Weights of a small transformer language model: 9 layers, 1119M tokens.
MLP neurons of a small language model. Each row is named by its layer, matrix (gate and up: input weights) and neuron, and shows model dimensions 250-313. Each number is 200 + 40 x the weight over its row's rms, rounded and kept within 0 to 999. A neuron's up and down rows have the sign that makes its largest values positive.
A block is one neuron, or neurons of one layer that tend to fire together. After each block is what it responds to, as a language model described it from the Wikipedia text at the highest values.

L6.gate239,183,282,207,216,110,187,197,256,254,164,163,173,138,269,186,197,144,192,212,228,254,152,182,137,244,222,201,124,232,258,169,174,231,250,149,147,221,152,195,231,229,148,206,135,188,202,226,144,216,247,202,211,179,204,215,190,277,183,258,193,223,148,187,227
L6.up239,202,187,184,196,224,149,154,245,177,110,234,218,183,212,246,221,263,218,222,212,186,227,246,127,145,127,226,237,202,257,112,173,217,213,188,226,227,174,161,273,206,201,266,206,116,203,161,243,283,210,93,237,254,184,146,201,203,199,206,189,197,134,245,191
L6.gate328,274,222,189,209,240,209,136,170,213,188,212,241,194,220,157,217,158,218,160,188,235,163,228,240,190,190,199,162,266,163,230,231,176,161,206,141,187,124,224,202,202,183,162,237,164,204,155,254,273,231,245,164,203,164,234,216,204,180,165,221,225,202,222,215
L6.up328,181,212,183,237,280,256,145,270,190,208,201,233,208,308,242,264,202,156,147,290,211,180,192,262,240,190,239,162,195,146,214,248,214,194,159,146,157,222,213,220,149,279,144,219,225,225,189,178,150,251,201,228,285,242,233,278,214,297,202,180,174,164,110,234
L6.gate388,190,201,300,251,140,157,233,210,123,176,208,271,204,295,188,166,158,149,213,171,154,170,240,190,170,154,219,223,317,235,213,236,149,167,176,185,223,231,209,148,201,143,203,187,210,258,185,145,139,175,158,213,199,233,217,248,248,201,278,199,211,225,197,186
L6.up388,166,231,206,215,245,245,172,252,208,209,172,182,181,178,189,208,150,181,161,179,227,209,244,166,180,170,210,213,203,190,186,259,224,202,216,162,196,152,193,200,176,199,221,214,279,254,230,177,165,198,192,152,212,245,238,187,225,233,205,171,183,112,274,124
L6.gate596,211,187,223,177,258,205,174,223,199,234,224,302,158,224,244,182,232,199,287,192,152,204,175,158,170,252,151,159,266,174,152,214,184,149,230,209,181,160,204,184,286,289,191,185,211,208,206,204,180,255,173,245,236,177,163,224,225,239,223,249,252,132,116,202
L6.up596,208,161,213,206,194,179,175,177,144,169,279,181,212,220,162,183,191,219,162,169,318,225,278,219,118,213,219,201,233,224,304,182,197,178,245,249,177,243,197,208,204,118,175,179,243,250,168,242,246,162,160,290,281,204,153,183,196,180,126,183,235,228,184,258
L6.gate699,272,138,207,165,241,224,92,206,207,223,168,135,200,100,136,185,213,224,212,189,211,210,293,168,199,237,222,182,204,196,203,169,149,160,235,216,164,161,127,146,209,191,221,153,200,206,120,222,202,209,174,128,200,186,246,180,97,232,172,135,258,215,177,234
L6.up699,132,167,232,156,185,180,270,253,196,241,206,230,244,199,158,218,205,215,163,153,304,168,215,194,217,212,202,217,241,197,208,76,159,160,238,174,193,135,157,158,183,233,214,228,197,248,225,278,177,208,204,242,159,186,178,201,141,227,197,175,180,181,255,246
L6.gate909,210,237,175,142,213,239,237,234,188,251,151,248,178,184,196,179,220,241,196,199,243,137,197,172,288,198,256,200,239,160,209,180,218,173,189,217,233,168,157,172,152,206,250,196,167,170,190,306,218,146,141,147,176,192,241,223,158,194,172,171,255,186,174,157
L6.up909,189,210,210,219,170,226,279,282,179,261,207,199,321,184,180,116,135,207,200,152,211,159,268,86,173,172,176,204,256,199,162,186,124,158,209,228,181,196,228,131,165,250,207,208,163,215,246,257,257,138,190,187,169,156,154,86,147,254,222,195,272,211,187,186
L6.gate995,134,174,215,200,247,201,138,198,236,136,217,246,228,214,163,214,208,257,200,165,202,202,172,195,193,233,189,200,241,181,187,259,214,208,269,131,124,242,182,188,200,204,217,179,193,195,197,226,165,191,184,197,276,170,195,210,191,136,315,142,249,228,171,252
L6.up995,182,191,179,212,208,138,236,222,173,129,188,238,120,213,180,102,126,241,209,208,188,136,191,207,178,166,140,211,223,240,233,216,232,133,268,219,255,220,202,187,222,211,155,203,145,243,223,147,189,148,215,192,212,173,284,217,235,221,156,128,149,238,139,257
L6.gate1152,207,211,190,227,156,125,230,224,207,147,144,266,144,165,255,135,231,180,176,146,179,183,169,172,244,225,209,223,247,209,213,215,136,147,179,239,268,212,220,231,172,208,248,51,225,247,204,205,208,178,156,187,245,213,153,289,215,211,235,160,228,228,257,231
L6.up1152,271,189,143,243,189,186,221,175,182,170,160,213,284,168,275,197,191,214,161,196,247,224,237,182,210,194,174,284,254,183,194,257,194,240,188,187,261,232,212,208,240,227,249,204,173,243,217,166,187,208,170,226,209,185,237,215,217,234,220,173,147,209,129,194
Responds to: Gendered person references

L5.gate1391,220,215,183,278,209,306,210,225,136,164,172,216,264,197,149,183,283,202,178,188,106,197,133,280,199,177,184,177,171,167,147,262,210,179,200,272,186,240,215,230,211,199,213,177,113,236,255,160,233,219,165,201,234,163,186,144,90,232,171,229,252,116,149,230
L5.up1391,201,277,267,209,130,200,210,214,186,267,168,216,225,206,179,230,192,239,196,162,156,183,208,259,125,194,199,206,259,156,234,188,212,234,229,135,181,251,190,215,266,226,176,247,195,223,251,172,220,213,199,225,173,240,243,181,226,152,215,187,229,269,222,212
Responds to: Clause-introducing reporting verbs

L5.gate1938,171,184,202,222,216,130,246,137,255,208,205,260,204,213,192,269,165,188,176,289,134,238,203,154,212,224,137,180,181,203,172,194,188,153,189,147,216,211,222,206,238,184,269,260,121,225,97,260,194,236,207,235,126,194,175,178,201,211,189,226,204,266,313,238
L5.up1938,242,213,221,158,169,166,207,251,216,179,209,250,226,207,162,213,236,213,175,144,245,170,281,184,166,251,194,234,167,220,288,141,173,163,256,208,228,237,200,158,173,163,147,175,174,146,198,191,236,170,139,147,172,219,240,115,282,127,199,260,221,215,222,207
Responds to: Clause-opening time phrase end

L6.gate252,213,204,215,265,155,129,169,214,209,234,265,167,206,190,237,103,240,241,281,157,175,211,210,209,251,231,235,236,153,163,185,181,120,170,178,202,171,223,223,216,269,182,206,252,107,148,230,180,237,251,191,193,153,148,154,200,201,198,120,206,232,177,243,122
L6.up252,154,136,179,162,174,245,237,220,193,204,192,170,163,189,147,215,231,167,174,196,201,144,275,194,191,187,235,199,156,166,219,186,174,164,203,196,161,226,156,271,125,142,189,240,164,199,206,224,155,226,210,215,211,136,158,160,154,232,261,239,247,151,296,209
L6.gate304,173,183,167,265,211,182,258,283,187,209,246,166,178,189,177,157,213,180,202,124,174,198,178,135,180,212,215,224,241,190,187,177,190,218,169,121,219,245,252,168,167,152,214,171,266,277,214,214,123,187,275,248,226,195,276,155,209,150,242,230,251,214,180,205
L6.up304,224,172,148,205,178,192,163,189,172,209,254,237,127,191,229,247,207,191,205,210,201,157,175,214,198,240,230,225,211,233,179,196,215,242,249,111,206,192,211,198,169,212,207,230,230,263,162,220,198,222,247,212,157,192,250,266,156,233,216,140,228,146,177,201
L6.gate560,240,236,108,197,180,246,120,228,192,235,221,167,275,229,177,240,207,159,245,213,233,226,166,266,272,178,289,148,116,205,192,245,207,239,223,216,202,220,186,151,165,264,216,110,194,215,169,154,225,256,205,178,194,204,158,212,238,244,333,183,284,172,157,196
L6.up560,161,220,196,75,159,227,193,203,171,180,207,231,198,205,143,142,176,138,118,197,240,208,210,317,235,216,179,227,142,201,219,213,153,160,203,181,232,178,208,204,161,201,182,159,212,287,160,175,222,173,241,211,230,209,200,175,211,204,270,192,240,168,139,208
L6.gate640,206,212,211,217,185,225,234,212,150,195,323,172,200,195,171,219,214,205,225,152,180,173,142,200,290,248,276,274,161,232,189,202,225,166,220,206,222,202,166,259,250,228,148,153,182,257,222,151,251,201,208,204,167,203,217,227,164,100,163,187,217,117,173,111
L6.up640,176,250,188,136,236,192,170,172,158,236,244,310,189,196,159,152,136,217,152,170,188,197,246,208,185,253,219,205,234,189,206,142,157,279,246,205,207,214,225,223,254,253,214,128,181,209,158,200,194,180,237,207,201,157,230,214,172,160,150,186,234,206,256,228
L6.gate751,185,215,115,150,126,172,225,203,215,223,261,276,162,223,188,225,257,235,165,187,247,138,225,216,219,188,261,232,206,170,155,220,131,178,261,221,150,174,177,190,259,227,226,278,239,189,206,273,215,154,174,126,224,134,190,191,223,158,162,190,147,227,172,179
L6.up751,201,223,203,226,204,177,216,247,213,178,236,161,238,137,232,221,186,195,199,177,158,195,201,249,248,241,230,170,191,172,101,163,184,186,194,149,227,166,221,217,130,204,229,110,154,210,182,244,214,238,172,190,185,201,207,166,219,199,138,172,237,100,189,157
L6.gate1326,208,220,253,172,146,249,269,181,192,183,244,196,281,216,195,173,184,199,228,247,217,176,260,118,172,238,180,278,232,232,107,154,158,233,209,209,196,253,154,226,162,164,126,187,212,236,264,237,171,273,195,227,120,222,185,192,257,189,168,157,195,181,221,166
L6.up1326,200,199,204,258,252,193,186,198,213,147,229,146,274,211,195,199,168,227,136,203,211,181,135,166,184,159,167,182,276,218,147,151,221,188,187,167,202,211,160,227,210,200,152,241,174,258,224,213,225,218,184,161,144,223,194,212,215,245,258,202,259,147,145,127
L6.gate1594,190,229,211,156,159,229,169,161,259,189,202,239,253,233,148,233,110,217,214,217,160,284,240,309,268,229,232,273,240,176,234,244,182,226,189,235,173,166,152,207,232,207,220,257,173,253,196,217,170,207,216,128,157,142,176,174,208,211,264,209,270,197,194,182
L6.up1594,204,201,202,198,223,241,257,202,112,135,230,201,194,209,157,167,146,241,225,173,131,182,198,268,163,226,154,192,245,145,265,191,199,198,166,119,219,205,217,229,226,245,220,210,232,215,192,158,177,238,234,159,154,269,207,247,229,144,209,218,104,215,227,178
L6.gate1745,195,114,190,104,252,231,171,203,216,144,225,237,238,187,123,176,116,177,207,270,267,175,204,277,216,191,267,213,182,205,282,210,160,269,236,194,240,184,149,252,132,121,183,149,207,291,167,256,119,240,210,227,206,268,189,175,212,226,211,187,200,199,194,76
L6.up1745,144,190,281,211,193,136,233,253,260,223,223,194,255,234,247,165,138,153,180,177,206,170,223,198,193,184,212,264,242,260,186,223,236,179,245,183,133,222,214,268,277,241,246,152,313,246,167,242,228,243,231,210,136,212,201,220,192,154,158,185,208,225,236,165
Responds to: Line breaks ending table rows

L2.gate436,231,272,151,194,151,277,190,224,220,221,147,226,250,182,261,119,155,215,205,175,139,195,189,223,145,182,128,218,180,216,220,221,227,144,262,157,251,227,175,196,216,174,149,324,234,223,232,206,112,250,187,160,281,203,218,147,152,161,221,236,215,163,184,219
L2.up436,199,281,159,203,252,275,184,222,230,260,207,233,160,229,197,85,222,128,148,228,143,173,188,180,211,197,221,196,248,157,194,242,240,184,237,194,194,216,214,168,203,230,157,188,127,148,242,194,160,200,188,190,147,168,216,125,142,246,294,154,255,214,255,156
L2.gate497,219,176,166,171,205,180,153,213,210,249,274,238,211,154,164,192,175,224,249,171,177,224,179,225,164,260,262,203,266,196,126,233,166,150,212,278,251,177,160,171,135,142,150,180,185,286,183,204,168,173,157,155,227,226,200,225,279,232,204,206,235,230,141,236
L2.up497,227,250,200,261,223,157,286,274,198,225,246,182,212,195,238,224,180,189,128,166,131,224,174,276,188,250,172,182,184,193,243,223,207,200,166,136,210,236,214,256,208,186,223,126,216,206,127,241,201,215,256,250,293,219,249,163,182,247,231,227,215,185,232,146
L2.gate845,263,174,211,240,189,159,230,144,180,241,198,179,181,248,266,222,140,274,158,239,201,224,203,157,183,185,166,209,161,182,226,128,184,167,287,198,235,262,213,221,238,182,179,143,258,216,241,186,187,185,147,152,229,173,258,197,230,183,275,247,135,247,89,168
L2.up845,220,135,200,146,209,242,248,211,197,217,209,233,260,205,177,122,203,274,196,171,175,195,141,183,200,203,242,172,231,204,186,241,170,167,122,233,273,144,230,237,193,154,201,233,247,212,115,202,194,207,241,139,205,156,223,179,180,172,269,234,217,181,148,241
L2.gate912,165,211,174,263,234,193,172,135,187,147,256,191,158,226,219,231,173,209,187,139,247,180,207,183,168,146,242,285,135,250,171,227,183,98,280,195,238,205,223,228,156,198,214,163,209,162,131,190,173,135,230,160,150,179,162,272,221,109,177,190,163,190,164,121
L2.up912,254,250,181,265,189,240,218,194,148,213,200,213,234,248,287,290,220,156,238,223,206,199,247,165,205,197,196,246,284,224,193,243,265,268,214,233,197,204,193,250,257,176,215,252,220,225,227,205,139,254,177,167,167,171,251,199,220,226,145,200,177,252,160,157
L2.gate1163,208,195,185,209,246,157,139,270,256,239,254,202,173,282,189,208,141,159,144,189,158,199,147,148,161,180,193,199,214,248,227,240,197,179,201,219,182,281,171,155,271,204,131,193,174,238,181,200,221,140,115,195,202,254,131,191,136,237,230,173,122,236,203,242
L2.up1163,186,199,192,226,264,236,188,268,206,208,250,208,138,142,208,198,230,179,284,194,223,113,199,221,190,240,243,252,171,242,254,177,122,169,216,238,179,136,227,252,176,244,186,202,263,196,186,281,177,171,163,107,214,260,220,259,150,161,238,148,167,193,220,160
L2.gate1535,290,225,232,151,242,199,175,218,208,138,225,257,147,220,208,204,230,259,210,212,240,180,251,188,158,305,137,257,232,254,192,226,154,266,193,94,235,252,159,230,186,191,155,221,136,266,223,148,144,243,203,251,143,256,254,226,196,159,217,214,225,263,198,191
L2.up1535,265,221,215,272,247,193,185,217,208,239,216,230,172,237,190,255,270,232,200,164,165,182,210,275,216,239,203,194,170,193,215,223,212,228,161,209,169,247,191,200,254,95,203,229,231,183,143,182,200,250,144,140,153,179,199,213,162,183,203,210,156,204,223,235
L2.gate1731,214,249,232,149,261,220,190,199,222,206,210,213,173,241,131,162,165,129,178,195,136,207,201,191,144,252,199,222,194,203,217,288,184,250,165,245,197,173,273,147,214,234,192,183,273,203,259,219,267,193,262,112,193,157,180,170,181,156,229,195,159,221,197,209
L2.up1731,152,171,202,236,217,213,120,218,117,208,215,259,140,275,191,227,208,214,215,170,224,166,164,249,171,151,194,212,200,281,182,230,186,158,239,177,197,169,213,179,200,228,220,257,171,240,200,194,217,150,214,200,207,268,194,146,143,221,202,180,175,227,274,171
L2.gate2018,198,197,138,207,213,232,263,171,175,240,202,168,118,233,263,181,230,273,224,282,159,188,211,175,245,128,237,148,202,113,181,275,219,270,212,180,152,165,185,180,178,161,223,278,140,220,209,152,139,231,258,209,184,137,281,148,140,217,165,186,221,201,184,92
L2.up2018,201,235,176,226,227,240,181,149,170,231,225,191,195,259,188,182,260,212,148,206,166,168,182,164,159,255,221,127,252,107,232,213,235,261,185,238,191,171,161,129,127,187,215,224,176,195,220,141,176,220,175,218,194,148,201,178,171,213,205,188,131,202,167,135
Responds to: Newline after section headings

L5.gate845,193,195,238,183,185,219,237,161,204,200,169,217,202,165,146,241,251,196,209,161,185,163,286,234,177,192,203,204,226,278,213,199,232,181,304,113,241,259,196,222,161,184,196,140,167,202,239,206,165,134,203,192,184,231,118,148,200,233,279,206,206,239,224,216
L5.up845,235,164,143,212,111,232,272,185,216,168,218,223,222,243,236,145,193,202,221,248,169,213,152,207,223,201,198,242,146,180,133,161,190,211,141,157,276,207,168,252,217,201,245,211,220,218,171,149,210,216,193,131,180,188,209,222,225,157,244,237,221,208,212,221
Responds to: Line break after captions

L2.gate40,152,143,269,200,190,155,168,219,227,183,200,197,214,113,177,166,203,217,230,194,177,151,249,152,205,223,194,204,125,222,145,111,142,250,233,211,249,215,206,139,90,135,196,212,248,204,262,206,206,173,208,163,189,133,160,212,219,206,191,238,176,159,160,136
L2.up40,170,133,215,217,187,255,185,178,250,128,201,193,209,233,109,139,166,119,233,237,320,193,262,196,193,236,212,254,173,249,247,228,189,178,225,218,220,158,194,188,157,173,305,146,188,135,165,152,140,70,179,200,184,122,170,284,238,247,219,240,184,244,181,239
L2.gate133,119,164,189,132,214,235,126,223,147,220,222,199,161,219,206,196,268,133,240,219,217,284,154,237,233,192,216,254,148,224,215,197,215,229,191,245,133,220,222,220,213,183,218,157,215,206,216,250,191,259,211,238,215,75,115,236,174,134,224,171,233,244,222,247
L2.up133,179,155,197,188,277,254,209,144,176,191,233,198,179,202,193,215,194,172,187,194,221,213,221,175,207,213,248,207,158,213,258,220,144,161,196,190,187,166,256,143,114,188,256,199,206,169,220,224,235,83,97,199,117,193,137,180,219,218,194,204,137,258,120,145
L2.gate140,164,202,183,229,211,203,166,198,238,271,105,192,181,150,184,218,253,197,202,258,187,152,249,204,179,190,177,257,111,174,202,303,213,251,257,134,166,149,172,236,219,179,300,144,193,199,175,179,171,209,128,234,203,231,232,220,165,210,162,233,214,222,195,129
L2.up140,294,141,221,195,285,189,177,298,253,201,203,151,197,229,138,226,172,195,208,188,252,158,184,185,197,165,181,162,237,176,249,246,210,220,211,182,217,177,172,228,205,187,279,206,201,200,250,209,120,234,193,210,165,179,278,142,199,248,263,134,158,157,98,247
L2.gate401,160,246,190,161,229,120,190,229,164,183,172,183,232,131,134,212,176,155,141,251,226,179,198,184,208,230,172,175,126,199,140,228,232,235,266,181,211,203,269,226,170,184,299,187,202,218,146,275,220,162,163,209,290,163,196,307,179,149,170,286,187,200,232,230
L2.up401,191,225,174,191,215,175,152,180,214,220,172,193,200,234,188,211,177,151,112,191,247,233,145,183,238,230,237,184,178,201,174,202,166,253,169,177,166,231,185,149,196,163,213,242,150,218,160,215,182,166,213,224,173,148,173,225,200,84,117,190,163,198,149,228
L2.gate509,174,124,213,149,183,189,233,130,209,157,226,185,225,121,189,265,225,178,193,170,217,204,252,141,271,156,177,218,255,154,185,206,152,161,230,156,129,226,210,264,208,182,142,225,210,211,254,150,174,177,174,296,215,250,148,275,137,238,175,167,242,185,188,260
L2.up509,149,201,260,197,183,142,174,179,181,199,242,223,220,184,231,129,176,133,168,158,262,240,239,154,234,197,259,290,186,180,200,227,183,191,217,120,228,186,192,180,210,145,196,216,179,266,164,94,186,225,208,180,196,166,213,178,162,194,195,208,216,188,229,173
L2.gate790,164,206,208,270,296,197,195,224,194,220,158,170,199,172,215,177,183,207,149,176,260,236,120,189,172,240,169,254,254,170,191,147,207,185,251,178,151,243,199,146,227,221,273,191,152,224,119,148,293,215,187,236,205,162,179,213,151,139,161,203,212,284,271,187
L2.up790,213,203,210,278,156,270,285,222,243,164,106,164,239,247,227,255,253,178,199,165,179,221,181,284,259,221,117,172,190,243,267,244,237,165,201,209,227,210,199,203,206,233,214,203,190,221,207,309,135,163,204,192,239,207,255,206,194,160,229,228,157,200,144,225
L2.gate1298,246,199,243,133,247,153,167,235,248,246,147,308,183,163,176,144,197,199,154,126,252,153,151,183,262,262,216,299,127,281,220,183,195,247,182,109,177,190,201,178,104,233,199,278,159,275,134,248,194,151,166,195,263,150,184,226,260,143,189,200,177,210,247,224
L2.up1298,196,203,233,170,157,170,185,195,240,172,189,177,169,204,206,194,200,174,170,243,246,206,252,244,202,195,161,296,122,359,165,205,214,243,193,208,186,254,216,231,176,140,203,258,171,188,150,192,149,194,171,262,231,162,181,233,237,224,172,223,193,228,227,184
L2.gate1699,162,157,261,154,304,193,160,219,210,181,230,208,209,212,188,171,223,206,186,183,288,178,185,196,239,160,234,208,174,185,246,212,146,160,264,136,131,220,229,213,156,113,259,228,129,222,189,157,165,226,120,158,296,161,250,213,240,197,179,229,169,226,183,152
L2.up1699,140,210,214,188,282,303,256,166,123,193,226,192,217,181,188,118,159,164,191,247,273,198,214,140,196,155,184,175,209,257,234,197,246,170,265,193,183,214,238,198,265,110,201,233,156,216,181,150,172,194,225,232,189,214,289,132,111,170,107,247,190,225,229,247
Responds to: Token after a date

L6.gate243,171,144,180,190,244,217,226,182,274,109,226,197,162,225,138,137,203,274,132,214,293,143,172,128,222,182,173,173,219,155,163,220,233,240,176,185,122,225,211,192,201,187,233,224,172,239,179,193,177,178,179,213,143,226,129,160,151,252,199,208,242,222,174,217
L6.up243,189,170,235,229,185,245,202,191,241,198,133,199,190,195,171,168,228,280,216,156,204,263,132,235,180,172,95,180,205,178,126,221,128,212,212,180,218,289,235,244,209,262,196,189,146,231,240,217,241,213,206,322,282,196,208,163,211,192,193,157,179,148,185,197
L6.gate342,216,275,165,217,235,162,180,215,226,174,221,206,188,212,188,148,248,209,123,297,186,222,230,200,211,285,111,109,197,233,227,162,177,215,200,220,181,198,247,192,233,178,240,194,180,227,241,253,200,186,254,200,182,166,205,235,205,237,215,209,149,186,211,201
L6.up342,217,240,206,168,229,261,282,363,177,278,150,113,265,219,190,224,204,227,209,161,242,223,213,171,204,236,123,160,188,129,179,204,206,242,220,180,165,199,256,122,187,188,189,192,200,152,277,209,195,238,225,235,88,196,171,165,191,178,197,189,176,180,142,226
L6.gate698,193,131,308,189,250,293,211,198,196,199,220,162,183,222,153,187,219,280,208,202,175,215,132,263,186,224,145,214,245,184,213,181,145,230,216,229,163,264,257,162,266,213,173,159,193,173,275,209,187,209,210,182,196,232,188,221,181,217,131,259,180,222,152,176
L6.up698,234,234,250,197,213,127,131,179,190,203,164,240,168,228,164,180,294,223,243,243,174,184,231,208,209,184,106,157,195,222,299,201,219,283,227,146,254,155,200,176,178,216,215,205,131,130,201,253,222,182,228,225,192,186,221,289,142,265,165,214,208,160,219,211
L6.gate743,188,212,235,257,127,160,222,225,139,163,195,127,204,194,152,115,217,164,246,163,178,135,245,202,165,178,173,270,295,144,199,266,192,215,253,240,224,198,186,188,187,167,246,194,203,248,167,167,105,193,160,220,110,98,184,221,159,249,201,160,186,143,308,237
L6.up743,120,256,143,250,156,239,202,188,203,179,129,217,158,200,215,163,225,202,193,195,212,176,212,209,231,192,131,253,138,240,179,221,311,311,192,218,176,177,244,218,184,175,196,142,217,196,139,214,228,264,171,165,157,266,264,178,194,310,143,202,252,235,172,227
L6.gate1035,210,149,189,182,205,271,215,169,209,177,265,293,240,289,117,223,170,206,199,264,180,177,173,211,135,147,208,166,194,147,225,215,165,212,183,236,157,195,203,201,245,148,186,132,107,216,125,134,195,160,179,292,188,226,120,225,86,189,145,192,164,201,263,166
L6.up1035,240,209,177,203,225,162,196,249,143,157,95,191,210,222,167,222,212,248,199,256,177,142,168,204,251,180,199,210,200,194,186,234,227,218,250,235,142,280,194,243,251,220,160,249,253,252,255,153,187,195,230,208,233,168,164,257,181,146,168,247,170,270,174,191
L6.gate1613,182,229,223,264,158,207,233,162,193,166,190,252,159,215,148,198,196,204,196,210,161,169,212,102,194,180,194,207,246,216,195,260,263,275,82,130,146,177,155,197,236,224,223,221,193,278,183,119,229,182,274,158,160,196,169,238,150,170,246,154,124,199,218,186
L6.up1613,204,217,235,221,186,263,276,192,217,212,196,186,206,255,212,227,222,340,231,168,139,183,211,185,143,229,137,243,215,229,238,225,163,214,165,131,179,158,204,243,177,193,149,183,234,207,158,238,277,212,171,250,227,213,166,221,188,246,178,195,281,224,219,243
L6.gate1783,185,231,117,203,256,237,209,235,191,221,204,182,192,160,205,248,240,265,154,147,160,284,184,261,142,227,179,207,189,105,204,221,253,166,200,179,227,187,108,212,226,222,152,208,208,217,156,170,177,176,223,143,262,212,191,172,93,229,226,240,216,227,203,239
L6.up1783,179,142,193,217,292,219,217,199,215,176,224,166,224,206,122,182,203,238,166,167,219,224,197,140,136,149,150,74,197,138,224,178,220,195,173,221,172,189,248,211,214,113,208,215,175,208,171,227,170,260,201,250,208,123,224,161,251,214,123,91,173,137,225,191
L6.gate2039,200,162,182,198,161,275,219,245,262,241,264,183,203,149,154,285,230,183,250,203,202,138,225,274,228,144,216,119,146,199,148,191,239,259,262,226,297,234,176,200,251,192,183,177,238,149,247,214,145,154,161,206,224,255,167,251,237,169,165,158,198,217,278,260
L6.up2039,148,168,182,196,275,164,230,168,221,182,224,209,312,211,122,137,251,253,183,220,174,217,233,212,209,214,181,236,164,254,240,161,238,216,232,153,139,202,150,224,201,162,200,87,124,208,132,114,205,220,209,190,236,234,155,239,139,265,165,101,200,203,232,259
Responds to: Speech and cognition verbs

L2.gate42,167,215,176,213,183,225,218,212,177,220,206,226,205,141,170,181,206,209,204,249,253,218,205,208,154,206,95,226,217,128,179,225,231,182,192,141,145,239,178,241,240,207,99,220,207,224,241,229,199,243,232,178,245,165,249,170,190,152,191,170,206,116,339,186
L2.up42,195,129,227,204,233,247,201,161,161,212,155,216,172,149,159,250,164,229,223,218,175,275,163,161,159,227,165,190,184,83,189,192,249,223,260,160,242,183,170,264,266,172,227,163,125,230,180,157,221,227,213,211,135,168,231,181,192,224,200,167,194,195,277,168
L2.gate512,192,230,253,176,234,193,235,294,253,199,203,144,222,213,213,210,210,212,186,176,192,249,190,203,216,207,199,224,239,171,146,177,210,242,220,240,148,221,180,187,207,252,147,211,87,199,202,172,111,208,214,157,266,171,151,245,178,172,211,134,225,224,171,208
L2.up512,228,178,180,171,187,175,209,232,152,224,156,217,180,217,189,246,224,232,179,147,159,208,228,171,162,171,125,207,186,178,164,264,206,207,226,227,196,277,224,227,177,240,185,203,199,258,190,200,308,150,251,200,254,170,174,195,240,192,131,81,206,238,311,211
L2.gate868,239,189,239,249,168,198,124,156,267,127,300,196,242,188,180,235,180,151,200,185,212,240,168,205,218,249,209,223,185,263,202,251,187,162,222,302,240,198,204,209,153,208,130,202,177,233,197,226,162,216,226,156,198,260,198,229,144,253,229,201,195,169,204,265
L2.up868,223,265,202,173,175,174,236,224,236,150,162,216,236,180,214,179,266,217,136,149,185,219,169,199,164,312,147,275,226,224,251,274,159,92,220,244,201,203,253,188,171,216,215,217,162,147,234,228,188,189,119,160,155,259,214,206,167,224,192,151,212,205,293,263
L2.gate945,238,234,219,197,180,251,178,229,270,142,238,180,234,235,161,158,150,205,135,111,134,168,180,155,194,225,241,198,184,85,214,254,177,251,219,162,209,248,191,182,206,165,195,184,117,165,138,151,204,174,251,137,293,233,201,224,200,214,157,219,206,170,278,142
L2.up945,185,150,244,201,132,197,258,180,95,131,203,184,251,217,259,238,133,233,186,136,221,218,171,210,144,170,215,118,172,231,287,247,189,202,155,229,135,221,158,199,186,224,241,150,247,189,155,141,220,181,136,263,187,233,198,210,210,158,121,187,211,157,160,212
L2.gate1251,209,192,153,173,205,216,144,216,242,177,232,159,161,184,168,174,240,196,169,194,204,175,178,185,203,168,162,192,206,213,110,206,198,164,233,194,94,198,213,248,212,217,163,219,191,165,246,217,204,176,173,113,237,178,227,156,150,203,139,129,232,190,288,212
L2.up1251,160,238,180,169,213,211,163,163,211,168,229,137,208,174,98,251,225,199,181,213,180,237,165,120,202,243,230,199,208,204,163,184,178,161,133,214,101,237,243,296,209,145,146,239,177,207,245,252,172,207,200,128,251,205,222,152,141,223,171,162,249,154,316,225
L2.gate1530,302,243,104,299,234,291,210,185,195,265,186,168,211,191,153,261,213,149,220,237,207,223,186,214,90,167,168,198,192,175,175,246,186,266,201,190,219,215,179,222,204,179,182,227,119,211,216,284,170,228,219,150,219,217,204,141,169,218,189,108,201,171,232,195
L2.up1530,213,174,178,166,235,281,233,290,237,177,165,244,239,174,117,301,189,119,195,207,177,166,195,202,141,232,249,307,204,202,223,230,179,229,154,171,235,179,241,238,214,251,161,238,150,211,255,193,198,202,225,172,188,196,171,182,223,221,141,152,216,180,181,240
L2.gate1820,260,164,282,271,177,251,205,181,222,150,203,177,214,154,204,186,229,150,185,218,208,202,169,241,167,277,143,169,207,192,198,206,176,191,197,177,143,301,167,202,208,260,257,177,213,271,162,129,208,147,134,192,164,281,223,200,182,186,182,184,212,200,198,244
L2.up1820,215,222,205,222,227,252,264,180,218,204,171,185,183,216,259,270,248,142,180,150,123,206,205,214,230,177,178,170,235,171,161,205,185,201,180,227,130,152,129,223,218,196,178,230,189,259,236,231,210,216,207,231,220,182,244,215,153,218,122,201,152,195,217,303
L2.gate1964,248,132,234,240,232,220,232,225,190,237,252,171,228,212,244,167,216,200,121,188,219,269,204,236,170,242,187,204,228,176,140,184,200,192,248,149,180,276,143,156,232,145,183,197,166,188,158,235,97,244,170,242,209,197,96,215,225,242,202,232,204,154,179,223
L2.up1964,114,214,212,207,264,171,117,277,116,209,306,157,251,248,149,196,194,87,175,246,219,277,156,201,131,203,250,184,184,166,158,159,200,256,232,209,221,220,155,175,171,210,225,221,247,224,170,198,150,200,196,258,264,183,248,182,168,233,193,151,180,150,232,199
Responds to: Verb-completing word pieces